python train.py --head_dim=64 --positions="rope" --parallel_block=false --final_lr_fraction=0.1
MLP neurons of a small language model. Each row is named by its layer, matrix (gate and up: input weights) and neuron, and shows model dimensions 112-239. Each number is 500 + 40 x the weight over its row's rms, rounded and kept within 0 to 999. Numbers have three digits each. A neuron's up and down rows have the sign that makes its largest values positive.
Before each neuron's rows, "fires in" lists the words (lower case) most often at its 100 highest values on Wikipedia text that the model never trained on.

fires in: "to", "following", "addition", "according", "despite", "by"
L9.gate194:547592515562449608487518519478540435481479452481463451540523508516560505493486466596542551487594423498470445439472536442539468549550496530461543500490527553457574561474447508475472549462468483541533529586500504478476564486486473513477522499531433493500451490459528502481523537489374516475524495415535509490430472530501523448485432479414483497495471546487499470557566487451542421457469
L9.up194:545395516512531530479528530485515454475499452499516454429523538504511463472605464499458552489531461494595576485432464415557464481551524517527507499488449510493459496521498560463451514523482468480489513461461459476503488494444471429503472516485532492531512524561440507466446526510486461537462479566468447460484502513472450475526496493421461487465536548504534580526538534485536539526493

fires in: "of", "that"
L7.gate292:488543436558437488539520524509443470496502474522498511532424474448553506476485526475445500494548441495514482486435486518509539502456496528466524563513473442388470520528462564426433460478457438609456550533555521461461489490473549492450488514506515526465459485427549548525493456568472473507490523472591552500491509488563494479469574542469470426500502532426556520508565537511471481535517
L7.up292:505521450521480596530453479498456499463486474451487587573512503459523429546475524464506485550527504502453410461556507409453530566520494531421440558540474489490515523502462529430490471511492435581510542570560510483534467470477466468513498522497493542477479463409446524485553532520472499401462541463538524567432537477492452461470547528468497512520468528522488496533526456468541512535514

fires in: "at", "in", "over", "to", "on"
L9.gate345:534559496430572498485439564503466472541558435492517479544521504480511504521515508512475568472496526497461492459526495520482541532516491514520528443488509514474530424492479509540493500462414550528506492472426486437559480530489413453515460526558464490552463570542483535420502534484460477526573598522410536531460451543454538500439480467463459511517484527491423520480525578472502389399543
L9.up345:516516402478436526509488456479507418493547461541528510507496545574466463435534427460474547573454475501473467505467493525459474520579485469444483512546464524399491425534462550469515508500461514548476505422504532504459478557532522532531505518548506511508503546497618533538521507484475553512555514478454521513410543516499506489492496515446569479498519383455480541438560523480540469472499

fires in: "the", "s"
L12.gate759:506476507519602470527490443545512473582478521478499459508474499524481517465509553569436502481486547565480437482508409508478477495573457508537497500462541444440452569481506549546450495478500534490486438477514444481457569519502488517509551507435484522519471514440512496568603545478512511528487542435489479563550510482494502455517520570503473537520539473483536462459499419477522542517472
L12.up759:553474572477582465511419460557499460491513541499512548471493479502481520477502559588501472520483524531484498500552491534542489523610506510532480502500560455503418520539470539548589509447541440503433455474495447453460496613496467551514542431462458467508508479497443545515534464511524542481540617450484498511510505468571514447512511571528494524518473469460422473472525491509461506555510

fires in: "the", "s", "are", "fired"
L12.gate683:523601471492523490520473509563508497430541509436443544477466407458453457523486537445498484520555542481558454464542510530521482625553536532538517506484549453474439575526480495461433520509528481448545443454536531474490571494508496498482542469524533572467575477461490504513564480429498453431534521468483452500519447513553470546554525467530485415522478555442478508491545513545545508540470
L12.up683:537540431485511530518498513511477597507565499499485561477506493492477461489468451473580516476488477481470494500455503483484402554464477437467508464492478521587468494486458482420557562524509521480505502467465559496517452556494481515470454487540518484532439498516510551428477441501482515485495553515517441546490456453571541507476539508480489452483504472510426512603614491527497452516460

fires in: "he", "she", "they", "it"
L9.gate563:477500460535481534417534470495478477443518513441549499519548418414575507522494477476469485456490514518396524563508475517551555475506523484449495442477449479494486594439491466434556550565550587562443546538551404553533452429478438555548505552518532529463436528500508527535484512458468552512534491479523561512445466552442526522481507523443492496532459491546473514477554453385571480436525
L9.up563:514479458423510509440468508456547599541520509553477486454558545537446452456473468503504493554586481458490497549527533546473531453490473529495493595502497495450509485497477504490533493464478457544522459478534571441417549460514483516434469480554473449481481459474492510450540515425565494549487511514493477436509462461529405440510516548487465506540448486490528453462539482453551417528520

fires in: "the", "microbiologist"
L6.gate89:516516491525537529579473557514544460504531503479504507501445532443513520507536484439556466557464521441484492454501500505528481490450453463478486522468545562489493499492463477448522470452493479440429531535481468484582478484529554483561515412459553486532478497559490452496533544464476449496497526453468512498484500477504538487486459473474476470608466542509523485568513547504506546564481
L6.up89:479446500484512466528512515528560442379513515472488525485490506521431538489501553467487480552526545559454479560507494514549519513477479456472527441565500463496540546457553529505518501489476545512488510514508484477478472515429507529540445534536545505481492543577475526518501491457493414514565512520428552582501446456501432551496548457452513426487515398439460524554504569518451525472462

fires in: "well", "who", "al", "of", "and", "had"
L12.gate388:471474482496553519524537446497491511482563504475532513519469487530536462540547452509512524482540525465476503472525544440522452588466539581535478416544473485563435475478505536514562536506503418563500560491464510479515544510500511567569485461454383469477524467517412479542529514441475393465524552378500525535512464535501461462520431512453498491556456484528554510468514554440566600511528
L12.up388:516539501464483552538539548463505531474555476448377476443540434528536447465472502543451438479450470472490524493485473496516489471501491427537497501473493441568483514546531549518512560584538552434525482578496521558564481432497436475536590500480484509540461474570517521436546492515475486529529519534417506542474514545573630523498528469468485559494517473506526511496521475483511512465514

fires in: "of", "from", "codex"
L9.gate132:442472489379469494494514477483496492531488565461505500523517455390488563544508519545495542422479553438526462458435458502539503536494437528565506451489539478498532422509438528407446548520498460554536503515486450510505539442468521480512513570526436540547510488504500530526435511538490513446447543529503477457527552522534497440491482518525422544526514446478538453510491485511570503516501
L9.up132:485499538498558543504522531508470505414533535524464476534549565512501514442523517454440558488500496512475415472516549500501567492515510480494568473485415498583503526506545526447512481468552470592506478423551489513509437488525453433442504549479446475530491506438472473495520587495485471451533587540478465495407470526552481529512556414437513491512500545476500486511536538507406458417487

fires in: "line", "training", "southeast", "train", "lines", "passing"
L5.gate209:475529576539517402481462494483494471474502543518455573465625490475563402502565433534539517491463441500498556440534474511510450526461418454500581440479481471528478454511472537517496532502495468469472537477507518525466507544454473547512498464504572495491477443558478458562529486494534470465542422456485450446478512537491530510531511563555443500498475552467496556506499524454452475589451
L5.up209:548610523514519430502494546572485505570458466472470519484521539456510551456484439451529520526461494501538434510525469515534518493462532512489520559418536419483484483480566437469536508477517494440433475455539482489468461511500529569413467484553460538525497572449500509469490560507453508480517511526544505490552484472495484544483505453484497542531629466475456528405492452505452453474589

fires in: "it", "the", "capital", "that", "however"
L9.gate533:527489559507428573504510510552482518386550537474447500497503519506471498509505467567475505561489491482459425552513513501508529586503506450541523455518510502529488519577460511460541509395530522495483420502482563481535429410509434530453460565536480498526536450435545526528494541499517476478493508514494473555521489537496532470481477458467535486586432483508461528559486451507516486454513
L9.up533:509501508467516540504496491471510534523504417486495572512499541463610457545496507492481484505519515477467501523613533522534513513514474523413541563530522491527493585536490498472533471446485539529456557479525493553471530488441428507464549579536507446517485454511510598442511519527455540520515546486466516489497468452482541457494442480500396533510424432453534473509427481504589476426525

fires in: "and", "m"
L9.gate103:432539536558501511436485462559547507435513504538491536527499533511455506440492513551405589467462549552547426483450457412517490581522463437544481467473470497495570481536517429506459508527555481470518503520509498508566547429446474501501475545499443523520571443512463502521553507549531450428488563477536503534531517457437466511470464511509471484540520523467472539509464445479495543486496
L9.up103:476504498494543459450452558529520503463466496495528570543488490546509454491495493500503544539549546552524507554544463535454488556503543586507595443478506463483485480478499489478580500476536451569447535581471499569527427513474491506500518511534488512562466488487463515533577497471549512529508463517537520483493541384475503483424493524559458496514490505467487450492412511500515494527479

fires in: "may", "january", "february", "december", "july", "october"
L8.gate551:505450513493455486452509544494580523482518485421478457524516503496510512432475472484499511520500483480539488521512498489511543521584450545503523496458484515487493489536547548402503547464522431538453517525481462542518507578523532479461500541490454481515481451551547529543456530563500531503517537470476600484574516457475365489535509438520496553476433511567447418533444483467464470475480
L8.up551:521567465482531570452550475457467534518445474502440492482494588460424537515461459429511533505496446487488434480542419450494520535530456555477495523524505501480497533511539445547460512442516445603541521528466465549475518520491526493521526478507512504503464466540513462466529576520505474560489542578539514531464535509482545443514487469502510535448461493457458507515487527393470492485501

fires in: "i", "we", "they", "he", "to", "you"
L12.gate41:507495444570474492448512450538485544442458565457455501419573491548467496513500582559547442464516502504460525460570438488480499551517421426528501497463467491485481565495505490491541527466501490518539508500490469485517523550517488495506525513512489476532548479509463582437482530510519518503498503553484527543481529520514535537505464501459477521515465505498496555476514495455569448498538
L12.up41:536501453472536537510405488498501582501472484515471514474485485491494488477444504558472471522557476469406484509497444551413569461504427501528483474542464530521490528588499533446540451488458508548504465526440487536513459533507458536500502477497473400481595504497423469522541542504449515542456533472481493567478501526521524426517494499511511570453510448496497472465513523514573534446521

fires in: "the", "to", "an"
L12.gate141:474518512535534496549517467473441462450474529492541462480493515448562482548426481506532580502431524507490476538471506535555421529583502543530467473447456519496463503466514555401493415482498496517506520498529540560555582516489497455411497442490552463547449449597560556495451513427467513509438503504559506426492515455532492523462551470542476487475455547533427531491488537496530537499514
L12.up141:477422435523484476516501464517532418453556452497464471518547489488556501491522516421497430542533522496484438577468506474520498513560542491590458554506528538471501496508556480494471524566556494492518489533527427505518518475581501478492526386461458494493432548447540462595502429434543545511431544449525490559435485509550516543488523467423563510570485494505510515501501462513508486538466

fires in: "on", "upon"
L9.gate575:512536530457491529407529537538391464497532507485496459456523507508535507460465495507445600441535437534456471489487467522515521493511503610442576451492515448512585581486548464435536518481517483493564505533486549530448512516579433537476469483581496501464428548532486558473536555471495511475514469536568505480498522469476512471478501449431404490517547521440501540482504526426449478477532
L9.up575:546441531482538587514485459488498494462509466542513472485490531466449456541489516499504488498470452499506566502544511481477492507552453503473495478544427518515467470475500470472471474538491523479441578494540518573532493484477458529547518498556533480517543456439505446435510504516590534518464459532508564554453521493482462495522469418529515442576585487514526545558485526448540538485502

fires in: "a", "the", "its", "electoral", "their"
L9.gate631:527527503455508512526491482506502472496547499605516447543552549441486517520517488511534612483522500470489507503447516506474574526511431495531492480458473512435454493461564510421510533477498476484532568533513482415472560460524479525534463490530495437450456505574460600511541661526495479401504450483469483458509478474547494470429566481493454508551484505500495528520519559504521438542476
L9.up631:505481494475494550511573502456518575400515529521486520471518515493414451542462536484547565479494473462576543503449483484509548509458511519422508499450477392428531506494450474516425473451525535556459476487545467543469518575515556534502519480545519463448474494454450507472524438519437493521465550555518470476523519557477545472478474521508491477450508526558521487513436481548459528558523

fires in: "of", "to"
L9.gate320:469489495489510570518508467459480487473541560467445492494527452636511454473550487490549477573550520502434474407493497474442514449491469488526467515544584494473529506472517487446403521491530471504526501512536498540475453487512541499527499460550498467499561503414483464565448485513462467526511513517522477472440470502487481468588506514502520510516487502485559531481542561473457518533478
L9.up320:550499485469548464564458437453493437429550502513583515451517539480461465492548532459494487498468535396456524422564513477464510441459432539589475481589510508512535549546503564441499507516446491538490460491568434435531519537463586468538566484526527577546449470477539507530519476498483451516462527534458546513510518422521535493502479466486519486435510477475477504490467486536503509514533

fires in: "a", "aegean", "according"
L6.gate221:510541510493555561470536522512511437456497541510482506473567417456469536519478461470521483453500481518498495566554515545535489505504572520475503485447500495450487499447492513482552530489496465570429565567496503465469463505564529504485413504436513487531452468434478498559478613515438451462508497562482435489492567506518539455506561459504495455448494531481480593561529555479498403409531
L6.up221:480519470489548485526443497537511481476421482529488512487503484494428481528576507516525545509538485398457518496556551541482433536518505527421501499513496459503502467482517460451517567493494498487556502518460509495466500439507474516540461492489535479494509522431465551537528544513447422532479443471577489487440535483454518494583495460505467472544427557478494523496538497503491466505516

fires in: "a", "the", "an", "s", "another"
L9.gate719:484499518548541527563509533496434563445588499544462478486549445521509461556477504491476507473536555511433530556574475578518556625492564464480503409460559547492568463440510471499558549491554468497514546548497457484414509462491441550478513485519475511520512446460517494499517537517545540424440515505487572421542500549567570535467591540490480497465470468491410473504496546554545493507424
L9.up719:579496527532563555482466521532506469517548509497512512508515517492493479467486433516538539487463520471470447512531520533515528553471488481458558495511516444544460448500516466518536525368537500512478478435509394486466526554483403580528465461572493425457436500496545539474559526474471471432516509511413479471495469485499591500502511495508458470518495563519439454500544502532496539508465

fires in: "he", "she", "to", "it", "would", "series"
L12.gate210:427466423476487551442500514472564490466569553470546458596519490475508477482463533521494517489539509476457478538511484516551514502547521497415509568534551512451481501489525460460553503534493511531548454530582522535506409527471465535599518491508480502544479500484484441546556406438561505526516534453486514558514540464467530471528489480482486476475446454479546469464511456485438461512546
L12.up210:477531420459496594447472540507522517536496535463483506546544472447495466490463523518515482560524547434515518520505446488514503506516509497469481499552532460528510484505466478456518443485560502516579586496489561611371550516472511426518562551493479459511513483541506519542515508458408480448569496502508511493459485488503487462503589552477471542606468494485542510450521449511557482458486

fires in: "and", "as", "2011", "to", "2022"
L7.gate346:470534478463497479448524540620493539486502514517524470421492551543493439581507438545497555603518550516483531489475480411467487594537487528542527412417451516415534510455505495454540479463486543458556474491487507465515531459500437554449432496564447433471497520534510499639477497518467521521470529531503483487392459491441566472437494499501509514481472504472487560480483517468543477570434
L7.up346:486504486481465497514459510514508524544455560510645544471473532483483457508507509507397519627540541535530559568489590404533483540523483507475459511427510496434506539512482522469532549538438490494529471476492519417531467489534459512484519504505480504492498499521527539552486524515494458571502551497520454491494510445461494453433511482517507470551495561469475496535484503472525516532475

fires in: "for", "by", "spent", "following", "bring", "former"
L9.gate117:482528593487539401457504517469498486431561544505476543520556433440512501558443450508465555521468521517508541488509462496514561456579546460469564466442559476550574499461508492487481516466577541487508473535478531447498501501437463463503437472570520498455463520469503478443544543525430504525527541457528483539522522498514529528460498515366457531534488557502520471510526544439511543460483
L9.up117:486523476456639524489535489432478512522541574528452512443527424579512459511456502502526551521476482542565545513499447564493497485499554512525442444529423506480503535486501536474462618471469555541536503429471462538604490423431509452541535465465512564524505497511501521539517530538492479482409474477459522503474485536461501482531498521487526557499463517545497562587557495455506479506514

fires in: "of", "in", "won", "led", "winning", "win"
L9.gate6:533448558429460472447505502501480509495582548487443494483536479521525480539535458485456463513476473463478461429483542489567506566582467526487459469498471394519488529511480539482508528455470457512541423496564535498486498487529473491515592518482502482495518462432506530549520414411544470542518568525556617470579502516474522463494518520505462469475575478491486557463508490465474511468533
L9.up6:518476490426467552492516488535560465481520491453530485469545449521440511516468484510465476503495493480519445499519479419513554473463452472536532510456488482514493511548481497491530449486464495401431434495495516477504509518455372498464502472560493410487502441463544564542523486482542538553563548445488512582446416547495605485481540574423463501525457485524494468543499530505526513533482

fires in: "he", "his", "her", "she"
L7.gate565:431421523455514493484574474487547487520559506536522466491483504480487485456518510514564519452468577512400437541450461566468503485597495533471521502491535526573561445492523477532441549490580447487484415514492520526510453484513438545570540436498505512548583501440490483502481497458486554543545499423511527532486509572473554473600477515358485547528504467541525494463547482529481459497504
L7.up565:401471555476498527478580481448529488499514521525474465479424557549495513440511553493530512479452489468479447522455511594479574454491506533531467524529524446500524457481442503479534613541552555514506444468580431539537472440520442548497465478500503531553526510515423453480555467450418558507508505511469474533499476466522533506554565486494508499505479455548499463555517469512457540499488

fires in: "for", "in", "at", "through", "bc"
L9.gate664:416485470445509522494508568466490564481522583542568517475503577507501479541543451554510497545504535545559444488525454453462430508576498530544528514510624505538516460483511543475482472463532533437446505485463490485454549546476455539507437465530545494552485505498463449581477484525555489444522542528482517533392543516400602535488558542493522511487506413430456570485525539507507424539525
L9.up664:537506510480413513478518566539401490482396502492503524504474503469542457512510492483508555486447526494627451529453508442500337458516581531506556490442513502524481410544515506459477439441526534542430507468487485480473524459502508492468491547505472518531484437551550483492480587530534464474476575481434506524543480487535491477449507461507489465454423482482501502506552513528519521553554

fires in: "in", "to", "for", "on", "an"
L12.gate329:461516451504485482523500450530499449462513504538519518419513513457524471480463471500480541527455507469574479479504500481567493530468482464573496473467489536497436403481557556481501455481489513525445533538491488557521517521495554459506455503496514498507472525524474446517418570496394529460565474466412558514567545449551453511512482517540463446451483531463539495471509575462557483488513
L12.up329:443530482583472531503458489493522454484515471507465529443534488476524585607494420502447510441462551445511492451539551506530471512497455456498453438523456536558530456472515529480505413516483512509471512447490445401573530518555533483522490458452525488575461470547519507536466457511573539471499476490502460546453484461448509520476515460467519471450471522527527497447517484559518460501453

fires in: "it", "get", "they"
L9.gate210:477506420474516445534487526510520434512553455441455531621470510418470520568474553529497464476519469495527549504506541459446520571531484527550452478435542470467496491454518497479544449496560441457475479550445551498578495497473467550488525563502448468489543446501589474467431504499415478461524516478549434483457482529441544571417459540511454478537537502527500509513541528452512406489472
L9.up210:495511547472567533502501491474463478449544537485567485517493498544498494425492453479464503401462610481482481492544539488537476574466529472531459457456467548544536518438490524549539478503534571546478512494475488597528420440501460514543467490469487519533503514536521532491450457452509506508515507520481544473452508494513504494510444482479507522581446512496486548430461529440557449486588

fires in: "of", "for", "line", "group"
L8.gate77:509508460415580505547538470436484549476516533480467453535464437445556553515501472495539483529484501518485426529524465496478486471484492501505451475532516435506421450503471517533492534449523485533529468476440457581547399535446545615418453509531488459452453527436427474563511531498491461500540521550465505501460402441554511483509529510446487467435531485447496500536549489459513502461515
L8.up77:531488434466475520503534504456476480497538557558511539581590463514504450504495465507463537510512530508459538588535566456492463441480470507537445505496498436542531468410528490435493497507416420497547513534508545520447524492553540473537559442509496489539504480446510470470497504505495561494535488556475428504412499447485464514521544480447505422471418535486542437604478515535527514492436

fires in: "not", "now", "walter", "synonyms", "an", "a"
L9.gate313:529540440570538547474498436492497491519542542401507532508464531540508472480415533496530477485480477507533509460514425544534538523484496451454565489544477544484530486451481474547522491470505524490429453461592448526561491417454511460535463492490509560536475422471442478405552494433530528513560532573505519516499526505552487513533527503564424534551469542440536507464455519485488541489522
L9.up313:533508505519544480477551427478414432463568583475483528488515480500483526485538525513444474421500483543467549515502469562506526553460534486503526518505466409591420479475506461510568495529456529495459500502460529503485478427477473490531482494499481547477526483412521486485555538566474522534571521524517478493448473484566489495570513537583451504553424525523527534502456470484511546497465

fires in: "the", "as", "vice", "one"
L9.gate124:548434539470530458517504503543524468575493543480521535524540461496515515486502462453513469443480519527481559515484465490531514539478511504479515510531518519571487551523565468525492536487495472407565537459527495408573493546482526480484552487553542539543527449509516519587502464504436569520499542482520441446557542514537521480501466428527447466481508513465476522542514509440568590459516
L9.up124:539534499491500489583546534502468510447528506439527524537533492457490486503510449475460499527447474543486431412521516495426486553463526521476468456491512532482512489512425478621550511465575478454611532409495572467509485487457473536510505498506519522537470485492424455520462449450431501488586485563459492477542489494529550497474467486513471454511452451462561459380484462482458494466577

fires in: "as", "the", "to", "a", "of"
L12.gate515:532567451481560465574520516516449525526511578505455482521458504552527538535551423516550534495450455540503477452455525432514459574499489523476513512531479489461434519489561562437581477592490495517496557556415527494545539467476421527509468456490495483503483545481531550534409452516555565536531533449550531486455467523538492497449567480484443414524491456532549478521473505440514469529471
L12.up515:510457452486548451508526467547550563553534496529541535423514497467538435467479485443538440543550547514448484615532504525512501459525588464525447449482534535525583471413443495543531466502502512491583453452477399497474480513451559434521493494480502548495544466534476509541483515494494558517476549589480534436480517548503438523478571535561424442569475463495505504554456508519437538457537

fires in: "on", "for", "to", "in"
L7.gate167:473507523498537512490460450591437516508538492479484488536566503553494468409472509470508564495522508492526538527464477512517464518517552519498518464401500465464458477460593511511453532478499523571512480533572553507439454445527422558520473491506521433467473470561514497504473549502501521419531520477476507516567538424488563489566460477509400546483483486536442495507569497490557474488452
L7.up167:493538496451519478538443471521470530532506511477477460572583495531486506510544596504472565440479532542470532515565496554573468502478568423483500511469479441527453480507558499540486578486467465492517528499547508484534508491592477469513481472492542476561480531513460471450562523583575508450537537448441536527497534505538559470510500464489465490410485434515524444545527542515524492438426

fires in: "of", "santa", "certificate"
L4.gate95:524512506441453527494493453547394488546521467479500486469473506457477465482520467471409516508513454472455439480489537484542485447524459475521632444523505520498455514408459541540544535515447503514430514499522490546545569503502467470504498554505524490468432502494529503523491489428507475531536510534455492530412495508503477535485469480560487518406519452477505517414481544521573456522470
L4.up95:451528419513526507508523543451406497494487483517478476511600472423484506547480490511537529484514563480555499455601484482415518480524526535454482594554558475494500515528471495477478512479434490509541498512558459550502504447544460546488549509545545472516498507477527461507437433513384523516460502450560550537467496463456542506495499469488477540569468518497403452474562489542494486531508

fires in: "on", "april"
L12.gate116:430535479461521509477499514466449536473445447538584473565473542465503545488480500428505526481497535487471506445515514560543495544455490524493513528436464526461475500559532478579524501515463469511530517557576548519531497424573537475486587535532465524489465549502547487512499500531487448520481502557487509393508540453451430495471541542511448547503471541529521550506557399433491444542540
L12.up116:523527520523564497475485536506436442422531515579491511539492551490506493569508512510503505501526418488506497465539561481474516524472509553468486432480521479506485492488445508530459513501519501459448525525474487518489464480492490534438461493492452534463458531441582421520510605484492531548443423470468510505482473453545514453499511617488464458502445592487516508499539585502516457504436

fires in: "in", "sep", "of", "etc"
L12.gate761:541494469543526558522471470438505478556550519440566513441512519477437550528541472516530546484464525536542457470521549498492494467492405528512508521431473544488610529512519558491581518497514476468484492453565476450546540520514519541485517425462486475473456540533604508530469468489464508460522500453480506548475470493554403500510522446516453537495554477460513465527472542524464526515504
L12.up761:473466489510506505505494447488476505471497606472559495509534499451483509503536538483515503537493561532461454511489468469509489493526505398439558524466456433525540458545522501541425469512444579580464481499482470453510415499511548576436540565508471546473501520450500512511554526508587519510489554556498534580459497491495449437481488431471457589415572544483454488547526521576512492416468

fires in: "and", "until", "in", "throughout", "of"
L12.gate186:521597413499570490519495560513474563473463454441541572464550469486511558472473453461583589509460498490450538450516532496514534524496489488506510474422463572462551483475479524421485459496511557534495546493486465517520519506523483514545484536489464425485476502496575550510460499550473533480558565526510467474460494530515513506431488514514511497525451487499548497414475488437557479542447
L12.up186:480494477511510512486482488556470446515505533523559532451467569509504505531452483561467441536576516496537479531520488468495453476548418487463505549525551505411498543492567507461453485441482511543445472554524466503504476503538528460566590458453585480504511489446538529518549420470462427517494518435481466547467577486507550491460433448514515471511451501557493498490508533529467474456526

fires in: "his", "the", "1", "her", "fr"
L9.gate592:545514527458473593494484546590528520503568521485529447513580461458478534555509437497424451509485564479476477473519554544560573550524464511518483527451540489463499565513522456435500566457546523565539506508488511485467529551473443477467479475554472581457467533527551529438537560505520540474448504463514481469437365548522523451536551510485499540629433433486539577528472567529452474470462
L9.up592:477527480502483512515470491468532491481512470526567436427461476509520456522551487556495449490475548505438548565496574515508485544390490507486410571420513477559444477483544472530448496547541536446502475442520584536454536531448441499502533423495467530444507524423505599432568546506491537463486525572543530492509462513471530590427489524489484495498494482491524500452580455455545543490539

fires in: "to", "tower", "synonyms"
L9.gate338:476507548528506502463498476574490502526517471551442479534488402536528492529448500490548525520555556524423477486532430561555477572512537398523512522464473521478444477516474473421469524488605508502471480545532520491502481514521464449504494559525536492483475485487519533543511468479455552479507471362548548507583523520403515458555504542436442525522492483528455463467558545522490459406478
L9.up338:559468511578501409502473459496472491544489442546502526516506482471510439481486433445452499474445543530410517538496479489525530502544544516470515552555453493471446518497525514516500530625527549474530570492544514443548489489561543557438565533467508547540535494443518539533476507499479537470512509538515470559515555516462511517543504460421483404542475522542454499510468519477509523531480

fires in: "goals", "boxscore", "score", "footballer", "scored", "goin"
L3.gate737:481476520587559512428513473446407520525529573475460521505562497461513541521448533554474509466507461521543523487500373493514458511484488528455432467468530529468534454491458490479484496492532414532500541499523487432483532490574495563492527495614512495501506486484518491470546496539498448444442479527544499571505477474447462534492517470506511511492512546498532514462495531450542531547472
L3.up737:467458488513544544506501549494407576466476527473429500439545477444510547490469472548495494486526494525534541471507459519595471488509431504505482424528454499561554532530402520444491524493486440512472542437570490479417552501558468497530483550571488465476480489497463501501531439507511447471506491507486519574530507476485523499435572537523533608509520528474506513481469553567478471483463

fires in: "a", "most", "an", "another"
L9.gate630:512509521520510499408519484511461406537489524503482537447475447407451466474507524438414515540488489426441557510531517456558548543488490534485557506498520468549477558434542513482490541531489473467451528505527479505479515486499445486499486426484527503582472541442494477479526523452533532494514435543524510450457476491469532551442571498505518559472473501533476559472589461488561482555498
L9.up630:602532535547566540522463469525459492458526509504500534419562531548455523568500526551475561495534516508552502504544501479538493488486514345462476511461540488522504555482477473523577498480481542553481497531515546467500510504406516491436463565496462534522419519540561503511515559555451497543549546497555529508445503468542494584442486492476402513464454491411476493486512483464513442575563

fires in: "of", "twenty"
L9.gate401:474598447549544530485453475528516481428552454490421547476499522486499434511566495492498459497496518498409452461493543514459522505477487571549531521533567464544491575443603490410458513494579476539476534469523518470522531531477461471483492533521501503521415546521586497479473498481453433486498478438530518455471415500474454474514532521447541444534417531451473475522540529397483446462510
L9.up401:530552409499464581562507474481489554498516444530505413477452567540511446498579430409517513441462447494417436445570557481566529469432485516450538509519505540443532485503483538492527476648474526532492477535439487551574496513439432394433453479461511468510503470544529519501474484475493491503512480448496502531473511505499520516540477470532541458531535464568480539437514478468494441455509

fires in: "to", "ship"
L9.gate290:528497465469577517438565545509571482574476567505518488503565534492568473506473446492547478537510534455513447404463447521542522516533414484546458469502587519451508489441478526464558526487499517497514523447447513553565488523510502454505450553444468454462491471538496441535492521498419569515552502484548526443490494533518528477514487488523449481478515524456515545452494509532489451570588
L9.up290:535469422463469496494541494556507510479479473536528560470498473470535522477558487519579401546500516473537460540498475470518533479424507476530504485500482437498456502497456502492580538485507466508471550519450482472520480538500521524522401574506415413460463451504531465444505507512513508560473510425466489518476448513521542473474484428529571464493516509485444490455467433563462478563536

fires in: "which", "it", "there", "film", "what"
L12.gate622:452480425475562547485536569519478474507491525459444519500551460517471477505432477489444478526484492582488503554477504496484497502456459470431529504516521508472506417499489470455466537534500583438490502491484559526509515452518463484431457555460533431478497495476431531566496576496503522481529430566541470527420516508524471464416513498442442531478489445448547444517571493521510438483477
L12.up622:470420509496499514517571500504530557466545558509536537490487476498568459491469490598574514535424515525419543516496515511492509466491541508472540466420507501482486511461479503465441489509537565484483590553502481485533508443523475475540487434501504447555507530488493478499513601538491549564536494465436471551478482514627539560538495504503515497479466553511552467500583490584499565469568

fires in: "he", "she", "to", "they"
L9.gate561:532555462487542539487534444492528565533521513516487570472554437521539452470408477455526498520496519461482493480471383512503563490521459509476484502486497524526532550484477499491572581497546466511523533515482459503458463561540505475482530483527440502466476502497432526543489523484466491466463540521583431522518552431510549545507477527513520509565463534440525521464418514453488542544550
L9.up561:503581475504535562464440545579510478525519519447511594493467490489459542438531475476513452453501457515490526494584557472505460435460469529502474519440515456467496446460495474530541516531519545507548496439529503519501463479496514478428451576501539499456471419493510426484454489434522444511494518578473482499403471450538526424467497483567471517468597610475489534460547521422511480502512